From a checkpoint of a small transformer trained on Wikipedia: no biases in attention or MLP, capped logits.
MLP neurons of a small language model. Each row is named by its layer, matrix (down: output weights) and neuron, and shows model dimensions 0-127. Each number is 500 + 50 x the weight over its row's rms, rounded and kept within 0 to 999. Numbers have three digits each. A neuron's up and down rows have the sign that makes its largest values positive.
A block is one neuron, or neurons of one layer that tend to fire together. After each block is what it responds to, as a language model described it from the Wikipedia text at the highest values.

L5.down178:533518542427535487488419493448529478536483449545440483524480411536427493563459467528445428494470426506487542451563532522447414622434449507546476536577512452466563530475472556471502537520466471495540552626494484433545474538432454490484512445508580470527438479459533445437553462519440493548547534504488450558454466501527497546448456432529431546425504523502511552357561460578579467560461
L5.down300:506556535464566441445443497434519523559545499421534448531520554477540609469475515429544430517587480475579510558493453496420494560535532439540475531501493528512416499513384552466542493505429439537542514552495584523500513441442462485451561478427526421495494475383459556511581492500451529415378549516409487479454352472494412471407441495507490497488486535505481519523484511511501512471432
L5.down415:508431565423475447456456535394453596401486523563445438464417377474520494474497432547461484524558454500428460471405533472515518516556481513441540540615520559438461557585477535531477542518505501509601580577566499495501551548549477562508401472511529467497594419518363394486566507522494548557476473500506466497522508483406479525427507487545482499444498523536530484529628470558526521469491
L5.down474:483505524437509516461509506413457504461541491507462409413477469538529525576483571508416424562551495476423530428570506500450471429531450572536498480511448535432545439455502569554611539570406482453490446473433548438455494562513409583544489548574631554470517532502441483461578506551484474479529497513471541436503469548514486482590437495437507480487509542464467515475481474486490516536485
Split auxiliary verb endings

L5.down67:570527469529580558523478482557450567505333520508393497498440532495476455521446578593450460478475501490493490545502490477512505492516437519397486492523552401450467510491547526516355533560443547510503527495443554578508414547448507512538458500503455499487587536415553513621541530519465531467387453412530475466524509488476478498495548456451479535492520550525588532566492437504474424436579
L5.down229:493466535556514524579502507588488443505400511481507405494448474524643436524423481459518452558467450429469547491511540455469439499481518494510487552450463457428488512510498579519415516522426406488541534549595486479479479516457578540479459505583473506478488485446577541574499445518491521444506582563505535416452598497416457626468498518477601526480440548481600529491469512497542502476501
L5.down480:465485462510489468520487390506430532550530396516439475473458464484535624497581600424533521502468533447555499486480475476523519497451495603474497525493562436455473434513491500386473463457533472485459472532439558518573471513468485545416555512470573630481509513584451559453471481496528477440530576557433440489600372512514519534517518554601506496524498553472430437434432495538450494494496
L5.down504:493472529576500564574493412529424496450470470444481511520516452498510419499525457489472501405447521498506559590433620498444523538473558531519564493427439471520561509401473540460435571598497421502524414506481554535478426583353476532485433507450566515479422558445457552515519461538432595523461504511472443476462511432471495576529581558522461529557521450529473447552458391529513451496495
Wiki heading equals signs

L8.down82:554513521480496552604503447471489474549513513456552511470400494443587461427542460501408488527419506469494482498386553561538513467441418609469422467589470489555428552492481497569430520463419388423617517476460388454511445468483562461506479649538495589494453512544544464460463481479501477478521488533468428533524498454417468555429494570492375521549469477457453529451562515487421500502433
Mid-word an/on/it fragments

L8.down54:524553570531514561455557547460517528529472419505567573394473536482466424528460537378542473437509484482484529548527426512451531561450497510517486478421547440431548542567502478482464471543557432411464436449550473478384542453522442527424473473572524440497518560540470464505536499506562505458531558481437563449435473527431538472573458355455530405450418412468434521407477440459531555452386
Word-initial "in", mid-word "r"

L3.down114:528410551487482481400430519576475498509569522388569472530513550537476496540460441463450516472435488491461508435483566537435423432525548594527496514466461467499427496506499478468536573504486545501493570501455497447561517551400439495548463468567528555456401546394494425470460470461551489467530471480638633518488490494502414545582494482550549467525489467503509516514594478397427509526444
L3.down124:554476402419460456446501438366455433459482526604545502577438553466595637408473487513503483442435523562529433515514508512527493512522452532463502560463558510537533521455460536574515510547494504543520488508575527396449496512509425496505370531498549506533430548474544492551525512535402483572491474516469477617527457565546421454425498478536477434452476441546530462569515438572482484581472
L3.down182:459499440519565438454465476568516447386547529562517528619532514560547516477520502500431459585480414506484532502527541436524505638494510543453454490540493462563527531467451561503475491451502414541550478455470445494403477527417538424533574499518540516511535498430427561464530554437413526479548529556430474627446513469411565535606468426532473600454473475459469587447531538518500553488498
L3.down408:517517482500490571524490507500533401510442591541436480490455405594501525556400465519561448499537509518455538517451451512400495463610540519535537503569445504488510546607437523551524523474599448500523471446476449378463539541529465624428470429549528447558519475438497437475473504538576515601444509476460507462481455434567568573627444514518483516434525585524597534608529497567440528539509
Mid-word letter fragments

L5.down252:471469470487638432503501485472529499532433525538561575507484500457450548489489495522519486480503511498520409527562573530488487486524530550568474538566531498482584481546589549548403612507584567482421519461588478483498537523500635526546509536460501496416419481443513577495521628432519540455506508500557586413543562478518440531375475493486328467433484468497461489473494397494482530512512
L5.down441:497443465458479465507450455418469636421527497401525487519507540500530447524489414603506522487438414512423393455501511510440460458490510420536543431566509530446498560452495456533521530403446478479459463487564474444547524586528604494577421481525560527520405502530486466532556640521469605553412544447573488493550510454490520450509520491480494531520478463457422535521457534555568576550531
L5.down466:553558519546507479492581546502488520533498566493546436482532429523480538466496508394530658490469458545550561541455440608461436385462430507519479533479464474470604515445443512410588523480513436429467562431549493477491485526524496537497515492519525520477529501541468496539521479518564592496518469481507534561540489461557406473545546576462496527532526467513551515374610432477502567466510
L5.down505:474506462538604358420429484460475423482514537494456461482458544448456510566507450514462405522437462487446562475531476456494473550560537580504466468442496435517374526454568485502483422557510516480512495571600514565501479580517458565548474504555532534501433453491501529512542467430508490480527510493488465472464362591534533420454512455607492503459478433489415513507582463466558483508532
Mid-word single letters

L8.down312:498563435437488549493417545589453440553511472550640538468513537564480472519526429519451539494565552449544444408576527536457510407504448520503415563556524626417497496518518495488578401538507410524513509528424500505463516434515403468558419538467464531492520479552553578510497542440509429542500529413568522447559515452546472466537508448412522559494507527556484564391547468389515461476439
Verb inflection endings

L3.down121:523477547553519523497508455586533578455408477529546587511464508453451529497490470596429471530431444485435404511539484499490607595481420427511465516511502551436502448511485578474585496562531541486492471480486563481433515475414504443520513565524524458470574444434475501538623469582325568505531444407494426522507506521412458518494583435439460504520504484588461465527527570550442521554467
L3.down130:591371521459543471519390508506526459542486558532457495563508472507450523510522416459487505556447512532461411523557463515506484533448513496545523521522432487555512546412507535460431557601458461461509362607436474491532528542482526527471524434434474484437537508486542588591536439391541569515499542487461474503492493387470441495511604503453436459426414546576547583534443538511493427507541
L3.down486:568518473456508435542421545522479473493499533490375471557542486464422476476495507489520453495525518635590443582473504494548412558528454508536606501435506498627478521490546630485518462511486507527484610519551522473511488591517504448447516490441517513510483484588594511540559482541464474441579448528493605510526537473521491505475443524437525473459541550634532483479432569503491504434571
L3.down503:488468511474466485547481409646422476490420528451505469441483488459452518481553570562462517499608480476480547516421453446488532496496519522457550422588483531485602526521514612561466518515585486395560567522485433506483579450554424439482515604500565521573594509455475432534607482393415552455536436454502460547553520462491435492511517577442399535487440567540593512552424549542549537550475
Wiki heading equals signs

L8.down142:564478471483498491451349416440438513436547547461527536596489496436489499535476542448415481407552522496491491465468499528515453531551586552511488496510563469482473504473532466562449557537512468475522424513458549575561490471512464531550454533442544431460563449545531504396492383583511559444517563420539473447441468447571496570528461524475516451537614424609487441570499433531547494509569
Mid-word fragment tokens

L5.down4:574557464509522583562580489395460498473445524522461477524462528527513567541573465596474522465428454667392624500506510420425472476478501407475498509471515479401526530544513567457437498461443543477568572568457468562542482518549470395493524489509445531506439534497498473469435492512605540583491495576491497496472439577476536410536490536555495485474486578496615473427468475486484501442476
L5.down16:486533533509531530519476483474515440523480422510537533543493559502428469450500496506424435431572479522469578528566451430573471451540479513515451540526564473497595482550437501502368512522526460606543436603460532516509435486395583490566516534474408520475579592553511555434470539517514562491523440601444472463491499558475467539506450473445537460491587596508460415550485488463513575563522
L5.down85:507430607483518463494565442515620447472494399516450554502465463565528501497563551479527591514584501571442520525593464390451575399534487457456476488417464481513499422596364556464442490543542439510515494511539534526426574485414481547607475479515526458469488484420547516483496467441543550448506472593443513517560468560487475492502563411510457444369576514519496478489470457483536461558495
L5.down478:445533426581510515548483451464435456585439471482449512503554513503532600476572478598521508501433414552507490462505473512492521454561427433570556504459498511442465567528581575412515550538582483428563542541511479467422543429575498545551530512526635514574473536390499565506467558518476523497496428503509466459521538457474462427435395581499416544458519483439465426458544501549523441518435
Word-final fragment completion

L8.down336:464535482553664508520506504511485501545384468453549470515526498530541482536521495492548552453537562530516559487502435518472569509458529481556533572453519435482427492514492430474429575529466579502477579495491499446442506524532506539577600541490489580500504547567442463566502497498482481549475528566426609457357508566507512510526492451563543497556517421422412478514438548458554560472533
Word-completing fragment tokens

L3.down46:414482435494521517414546409452554480482493514481465422463616471541528453435441581519525502526463476490507454544535519528552413539550425555565508526494511430578527544493396553518475430597521479479447595474528536504485543562504486522521546554527506526498507569415495484453575540508471384497426546580468471506529454634475519549532468471478501552520544578549407495585498507462573425455482
L3.down102:492476628574504569481581551543509526447458542552639522479527532499481492580540437539603525504506535535464439461540605478458426433505481452569550524544522518448503426441485513528521575516443479514530477551625418459532539484488483608447461511564487442471432555447450428519460532510516537534475482427545497477479487508492618525544478440560533537479491390444482554482509441505457502481538
L3.down434:371485543515494575396481514562521464405474496507514562459551377494459484527480531524534446509528457620513528532540454574497461525495462453583431574462489416580482471459448508586428448536515527509497535499563598506499576467459472578494487539512491551497420535429427429484504491523621512534543547452441512515451494515454566509447424485450547561443567417551523516540463514486596405541464
L3.down438:466447477526523467494497445469530452566454606462475500569563415478535476462538437523449441506520535510417535553461471539465557573467511494535555431431501402486524516585431500549549499449471481563619491513477447599438482527480365540440554553516469472531533570540474413581474476484428459396516526493468444527490531513415475487529509454497452475450503533515553441597596485478494504449502
Heading equals signs, g-r

L5.down121:502543507495504496467533533449576464512478428581509511500494512470554514504485480537593445559541512478453551508608547474595478471540452569544506509485534449476517485551451497530445518582522450510619552534512543551478515502453480522424441495525534437469510484474435515442544410468400542460581496417414564441558540515478634490407523556480495448507550591493467569584531410478365545560531
L5.down148:501457636488506614541561466455527543526458524491493504570481432519466490518469516492505528555591504468620495553507497573596474564501460515490526516528543410463515599520567521569495523507466432490443501442505504481539469460496494485351410474401461498486529503425468515509551453569445443560535494488399492489526509541462520570401507486471506471457417540601505565461460553540516462462379
L5.down308:452515535583526495537450543492549590511517433603430504528453523420481472547529489551455534569476538573484419553605453541557524425566496501451545475496573544513495532590405548483477542476471447498531539550538546498493508448488471631509499479549521490528503577557454580437531558574489526453525450461459500419513525505498602411416448559520502498438561420512445406454549513511386604459490
L5.down316:306448485428480448534519441546511457579492480466461515454486496496509605546524563585433497514552427483428442522538512476461490492550543531573434528511533540447533426538404505443522466504488565453547412525489558471469611433510515513349508459497530466468572456484535560528547490468548438471495389520441488424505442464512591504520528483552443488524498577481444517454532468498460546493533
Split-word continuation pieces

L3.down53:482488501506454478574534476481503409495451503483491498442515506525423550501566481526509426488642598527563510512508421530526530510452453513518460542470445482556528529491380498492476424562492528536567529489378528446480582485443395543466575561520433502492442531463497600485504474531494476454570487523534465511462565542487464522354440563467495474427479437596504460536476470537486584470480
L3.down128:524536533482556555580491476443466553529524464545470541486615546578460479491527406449417518531484513471558437529465529509547492536475471527524538505430431501440506599513460575517615488535594492515421411490488481487473539480455520536580551507572531501546491479433532455435487450463408477520514453593436470533523519475587508519465467544454455540517501571496339520531467459537534455524501
L3.down141:563534449567523418552563485520488492531469444455466509583480539462549475466488525475508487519470522468437426530594577585419475476482466537509473532466568577526513527543423492509538493611552440414553621532508504511456573412539501491540531481509512457550551572462554550480459595410512390490487484457430465477505555540572521573520464482497458444581489463472582534567471443496412439498448
L3.down185:462524568567528501478512557500487508532515532519501526498473483495521607511468477489485494494439447434552443504424518518568502501601499567524484431496409627481487452548465589529501533437559384610445511551536525508404571497479394500432562565452489412403458508514483535568524556574514489463440430544475444520542554518508555593441574553430519452447501411527498543548427510536488539518543
Word-final suffix pieces

L8.down101:493524518568550438450504519445496539505439535525555540536455571518471500464496525407556487538539573609472523360489438516452534445599511478517423482468438531579565358496531557472511451531469520485512549498507465533463487463497461405554540545533588494514506470535457461553511535469526487509533449378439431622447522496552510475435453439472595496463528468482511437581514453441443503613539
Mid-word fragments in names

L8.down510:512517533562293568467451462539410589487436567604521431516533549551521534570475415447533441521574526542563476582530524559448464456589488532496453519455497510533568418520519506481513462517481508542427614524571519595509462510463492463562459455587527483479540492531465530564510536499515475501467446458539610449457517446529539430596484420528500468501454440537490512483515432430568483522543
Word-completing fragments

L8.down244:512497451527502556598400433520506508528440432546504497553478610517537421565529513525569515454487552566515575398521449573434548493472522449490605544501482428480458544459444531404444547446550491463588531568495474477493505449437539512548558504454457533483497464449542483474429487618456536533518495417517437434494428476354394473475555510550556471474546533590486474471505441493562543492523
Table cell and heading starts

L8.down308:493531464592492512516520479594541531495434447486499500613509508428521520569514540451494501554418524476486600530478418458492506598402475574456459541417538415562505590558537613516471576466553513517497427486442449493534482471541418481524524465483434485471559550456380470364528539446492470531342482441492497564523439502442509569461508500501528527451453457471591427443411422484515453467491
Subordinating conjunction endings

L5.down8:436405445457563530603496575517496478451500518468441518519421592494591464517516482523479390572503538438421571485461454456485514530543488480479534430437592529474471557496500462570581374379569601537485512512490545496496550537490493542530598534440552435554522530553509552457557543535444455543554524480517537444542440443531476567416487447506480454492507515484378391497447522479431595457456
L5.down354:479488585503465475566451535574489395538525556578511462446530533546598525460532555511473557480507603576427615509520537513426520511518526423479524447469531546456473538453499436527518422489504476542507559577426513519461526454526387508482532597444546480445476471528530515457576404470460467519606538481562450563514477384555512384536512583541483506466475519480497449463590503496477491506523
L5.down383:578401511539578537475521483490517469460535510544590521573515543441492520563446556487542540500521552563457542536577531572445534511461451384447516560516567421462498495445442512398515506492476438579545532625398484519548509595489415508622527529564577504466471474531473518503458459476443473583533518405530480546636559520494479503438488634508475548463445410514507499503518496564469498488460
L5.down439:510538582443461464426555516500500438465495469527518513484503494506496490587495540495388468500444446447465542488547465529481405565474514575498521516453569494462478473589481582503442504487442453483612386439564545428430536534508421530463497459550457510532445574518612440487445579566436517412470479556544450431480497603497467499445504569534413498446502497417508451493489470519522505452487
List-item line breaks

L5.down3:552492422440571445547564492591573538490544450465506499443526481486486563492413590550447446518510471570453447424514541502548468517408439535498444479553526539387576574458486437492478469553493470460515528507518546537402572389407426559548520486517524466535506566504566481469591480434551477547478458473499489460435471472486436507480501452462565487475395577431469478527524492525464621562474
L5.down59:420534485510571524505538496422502513493475412476567513503500491565561518589375524400472520552438532507530564460407552576460411607488409468504447491407433502471458451467426446469410410563425447481496536487457552505422433498491553519563524429448538467513546506463510412501448447562529428538435468512463458461496538448439457497507481529447476542461510424509453459571582487519455503472524
L5.down382:457443454474521510511556533413481443570560516432395456456484439515470528444536443574470544644462526431460414535488474558438535538557553544603497526432579537349585522538530601489399558529466451595485496545485492476459508443462493487629452543425512535419478485590524499489540489558405542426465537478467500453468531562518420538504454469565435420462557474460473562530483518479498464544388
L5.down427:573553458557507486495564512470522469506466610576496464455537554425539453563485451531445509540568504523375567429491490604411475468485460503457571555469521592437470535555514472462379485492585495538591461558511525514412407562505487474506507482517514478523506495572574489535541501560457476500497404540546492450547557465445485522490423472486418482502520502545428438525530479472460641586486
Verb-ending suffix pieces

L5.down94:529482411469538422420535414522466556508432496494486470419481463529465422611457470447565464493499447459400436467488587511482466516499525513618515583556579473517548605477545511550489551489451494546498584459563437514489523476525459499437465579454452526484552526444493549491430564480462491494476513485479497377486533514507516559442590483556419578488466597574481466494491547429410456608563
L5.down273:540448392486484444501438461667530503508463471532427509496517399557463560515449496545444445538474482476519482464547559473586438487536483552519566426554485465462487500543505423396444610473567434511498496522501528516479563502493478456564570428510415615422538563501475437442458427611514514414422624463531459447502502465579592533493502506551471479379484491533519489533446476501532525471477
L5.down450:446598475572444485562487479530529484485521500561564519482559404500398466441532489457449419455572507488494505432563500564515568460510498543511563535545480530538532537536427440579485503556499561565566449503480448477479461487537466490437460490480567443464556490449516518599469550421589454531432559515574509538606537483397542460476534536464563441500478470531505494480506470506452489528570
L5.down461:521611472509463486493672466437516497473475506461449546527497483567397454557475397513524502532399475543585526451522545511533450446537526445453487436540446400519511506430426499534530446500508583511515477561541496490438541468582558473516394420570532466430528523495503479540554427573402493573478501492439517517460449529442485447460465484482515516507459599638540451550492615499476469447481
Section heading equals signs

L5.down61:563479593485465542383493456402482591454492463463573499456560504591494537463603557526468531546516544526512554526486447529473570469538519479462555470482525462557632511488572495536458497543518378589537511529462451452553457521544619474591501488468515491520545502488582596468567454551434501466461506449461538474445440435455542480497475527517487489555472450548558528504499473430463594404438
L5.down367:527509523519566467452506548489519577501403489482559444578498552370537473451540527551579570496554524479383588448489505417439532438421444482554485570493477473527529507493518578465516472429603512565555540521433437508510476524493410464509438481464547446511621505444420536468477455524529549441482497506468517530485544543480528459407577556524495547419506535482500557530489465434487434490521
L5.down398:511544523482484564475538497417518489461513451495595480428505549483451480446442569547482437532512529512514520422459578478416438459462491502522488529554478481492393612528525498472524479497444575497517471623457527580585443477526397449457543470535593582403599411518476466561492462550534502550498426527549534593543610462570511476509567516435488480464506486542437465483435401382551523516481
L5.down497:566530467467552550509523515519530421487546565516396470453523533552511538490553547524509460467518618426421634596516545560521551465407455446501463505474489564529562463584526537635514528521446509515520454512416543532557468530518556475514497489542540507464539496478507519574564403381445494531474460496434622531479487450495526511536448629487413507511492471445436497483616457500472423384502
Mid-word continuation pieces

L3.down320:513513520518522391455496395413504470495397497525541399438469544545487496559506432518447624445478495521546516442545433480434481518490377532486506438522543520498480567456528593507563436515532465451449537421424479474448570617411478472495568446474571539431529580483445486457517609532624533477479528422555491527463548496502539556555498513594368401495437542513529557466474479471564487538499
L3.down405:581482498427498494461537458458513504586528410586549453507476566474506362516477548519514423470475558467453476509506587485444552508449571560438519537488533494467560497462533545511505527501431514550544506423406602499566547468571465512452447566486529544474457424554487558513465450483509510482532578546496538659551532604516575562504499421499503517540522531446388514439461601558457642569487
L3.down469:501507517528586477508411453522453499641364475490442477481497517466395459445512546528589467551433549502492521480554486505454444541490404541530448535433489489495456403601496475529451443527525442511488652508547508482478525493463491462465500437423481520547512564454529520528502467541469453538449462572431512543493545597619458477507385554579557529461558488592536433455456505374507572482470
L3.down508:510491584397548483509490480580503518474565500465507449529493422522459444533453584495497482421563481530510484450527541532523571545575580523472494530538531455513531417557397460442499478563545473546527478622502448498465542425484480511497583513479432450473462504499501527515443563465559528555463537545525453454573472555446519500547466449512591493498444497517536535560399565488537391475506
Fragmented common-word endings

L3.down262:606442500553522460541426451477456446558500414509427508484526468532464612512550517522533526494525377515460606518402510433512482543502459490506574562474491399555535524479520466526511572472492474478572502536485500533487551511532563444571530556513479474469512436515551621508461478505599529551562497562504502431490471480553517559516482571527483463589444495553495465532581506602508449508574
L3.down349:586522485498445436591538537494491534554525626430434491483549436536516460560525541592536514585546531544484463477437540508440412391511403519555517469562502536499547506411487574566430513481470582480496431533475490538608461402517485479522524525480527544614492525492559480533500428538409517544524497629520478454582444473477523502518530432494514496425536467458523504458511415490486508505558
L3.down355:486427526591547441605460523494448448466427538526461453508430536517499492519519469525580553487490484508529456506482481438506571596556496583532491441465493433448539431441544478489459489509560483485593549511562383598588422520517565522511467502569517425519495326632421568496505506385499516528590505516545513531600484493493522475493470543521522505523453534445422529489512495526488443403548
L3.down474:560410404474439586565505555475518458414426498508446480434504537436478556470482480468512465559454506490413536500567555493609456416472523525499483483525374500402495479482555520540451398466487588592552552565473489473487562543549397476486544571469509458556413482501562529508508483493547478425565413437498523384428495526626492557416490516519511514508583507490584514505560609553499523550541
Word-final fragment "an"

L5.down136:489465416435486443480588509460611545420509530505475498529435562486413551498460507493561503427492511501505397454622435462412526562508465516466438424497559482433404548490529537509502497472521464479481539477492388521569497532432474458503496536544512403518519511511517514480539528493486484462480525443455485586573465463456520448552475462444566476542524527412574460410386464436441510467505
L5.down321:510522570496529475503461487513606548543572466502509526450498542537514468415455438379509434512503446444428401487504449451531496456540421502431572599486481545536502462589492377530452545533471430504480541417532542509524463472546452513571445469562506405501496446538461628519613482535485524425564545368517517477518492431545486427538449507497460532434539488428563549460562545525500548451400
L5.down342:460347495497468449514614500513536573530554489458531457489379493515459454524565507493459503499460486543491482471533454467557514498511404523432559474446520538441554520442497449577474527511525534522465484458560550568481573474448510485519436613428530433537444476437561380479547476522587486451508443401475564544668426510529543457525521513488416513498498487492496441395486506549422506426412
L5.down392:577475594542488582445452521534401567562486468458485467448535505475489512518445461519553456481495516515543476516457521531570634502470496472443538476579497556449397567544447530635509525501500529467412461490617505568458498483458425498495484521541542533444516455482510523487580549479498461506498455522550564541534455499489463495498466487524465505587455461409462590459527525506521593532567
Split-word completions

L8.down84:479510540558373496370443439543517485533457528427568497413494507427449478391528481508491424501589487516477556503399552488552506476518494561451492454521473526532509440515507448506554524438523459505483498454554422524531547471406493514566467466554577608443437475470565514530494406428447562528419472513498499475552418501521504509520493622442556455482563529415395454560574495544472471592611
Mid-word completion characters

L3.down10:550497585423505540377486527471491547491463484527462474541520477532489502513533464513500486536473366489501412395510494394466492445528540497455561460571505563499602517527499507533395422590570510494569434519455449493485558487533472494542514449475520420514463632496490530488535499473421584466556477540505468601436533492560510643464473431384460543496484484595491552422446469582458605541489
L3.down305:629530522513399456477473514437536475482439393478532461483565541617509483452546474402520508587457512558505506549516461459450535489450576502478496461436475529496508565457505490562443452542510547518473415474518525559509478479524492574394494490459384510503530504494505512521528411379529542453577500512421486461443428556484579476533487487534505496564523480524493554575449470486437470512560
L3.down359:474464495462493493566467486392403474516405549518475503533577497513452460554456338450521413457480474579618519466446579564513583526478516552526547531539514487472504476515551494427573490462478529503541480535465493463541510486608540534510421474515550471551408515526564504533505493507456573415525378557532498533501612460482579533462485430511520481531442512508542623503523551486430548539519
L3.down399:492528559463433488537463523463471483449542436496541492531521500574540505410574447481457531542439471508441537564482454539463435447429488503469485519431485512414494468497570445518534430502510557521570421432465547529469635441552470564427492457506508467483477503475434540628543473551507559531582531454620489532488467511514507444524517435496414512563479486497535536409393445578468558524513
Word-initial "in" token

L3.down41:448498524472556502511503585485436529530435554509498526506490416507462549498546415483493454565522542591457450528519515481546436477584474574521359470472455489433470550469485531427500478536544484533529483570483478524504526471521443503543570527483518565519565426553357545542611513490539508535450536520464461505535475488539490499508597443556530463563594539506546413518560496540461533471516
L3.down147:495445498559544523435472518467510570500593486487449551444558536591494567531496513467553491494555599482535586503436419527574509519512400457490488499565510526477424394537494444499403417539530529544613491600548542499501377457539531482534495460559588433491573513559505416588460526484522459411531545528467517507502557530571541599586511424483502464451443597469495501471483444517447551430486
L3.down418:507575522556460484486505541503440489465574493487436537617501509591515559479541581548559546485436503470499475532478478452536502392490489473456495543493579468526525486489458457422483466585541478565597455505608442583531454493527510486465496543553454485537449500550597548410463502480602597527498506482551564489507526591556464479458541503468500541487481546640493488520540488515375455435507
L3.down440:503457533519527465582449507457546544474441486530546493438548535533486476398471472449506586485416478410536537534511446474457549483517440476526442468486464539522561461571416484410615420506587484421370553598563417485463511415456436547459533491557423542425504474530508479516516477406568460448498469502503526494448454453581517588444503502514506467546560480558541558600504536420562488524540
Mid-word vowel fragments

L3.down72:545503483337502514518517574599541476495467522548587555498475467514591439529482511505468551469598495547408537444579531545495572620442555537506519441421625534407452488492538512535490418505532501407642542548392474548490550525482528426470532472511451485479521543468495520529507396447406522581411541489496446399468438509598525477471541446509505582488549504482595487559540452476463546543543
L3.down196:519518533552589551505539478377543424525480465473444489513438445395507547463446555512509505540423516618439593547459467502518510531442505468517443472524491510596413544494572525550555507588404582453529584521507519549559590407480540520399464514526503559515480483400548528499493525438436477505481446525554366533441483459481518552593448507512522408465372516490522448499493423497528512535534
L3.down378:521471446473565525454529490469602519555537465496572493476478617566463422509517552442486429515414515426446486612526473590540530478432538497616442487537451474554541496519495490479485428497473518440434450506439497525496454451525533586511514487464537507611409525497521604592524408458479481560517455536495437481501506456561458550508420580594517426457550520499513491454491488492479525494437
L3.down396:462337472516473471523540559573499551531428450495516466443563493580426538541518435623490440476497523449525469432536488561534546578534558425492543493453511452465534553513473499519512476518532523555555491512483464516570448504505522486435511460512626553538502577515510426495474487481495512466566480476464519547512557467643487461499519469381443515448461424486539497501464522533596441505446
Mid-word fragment continuations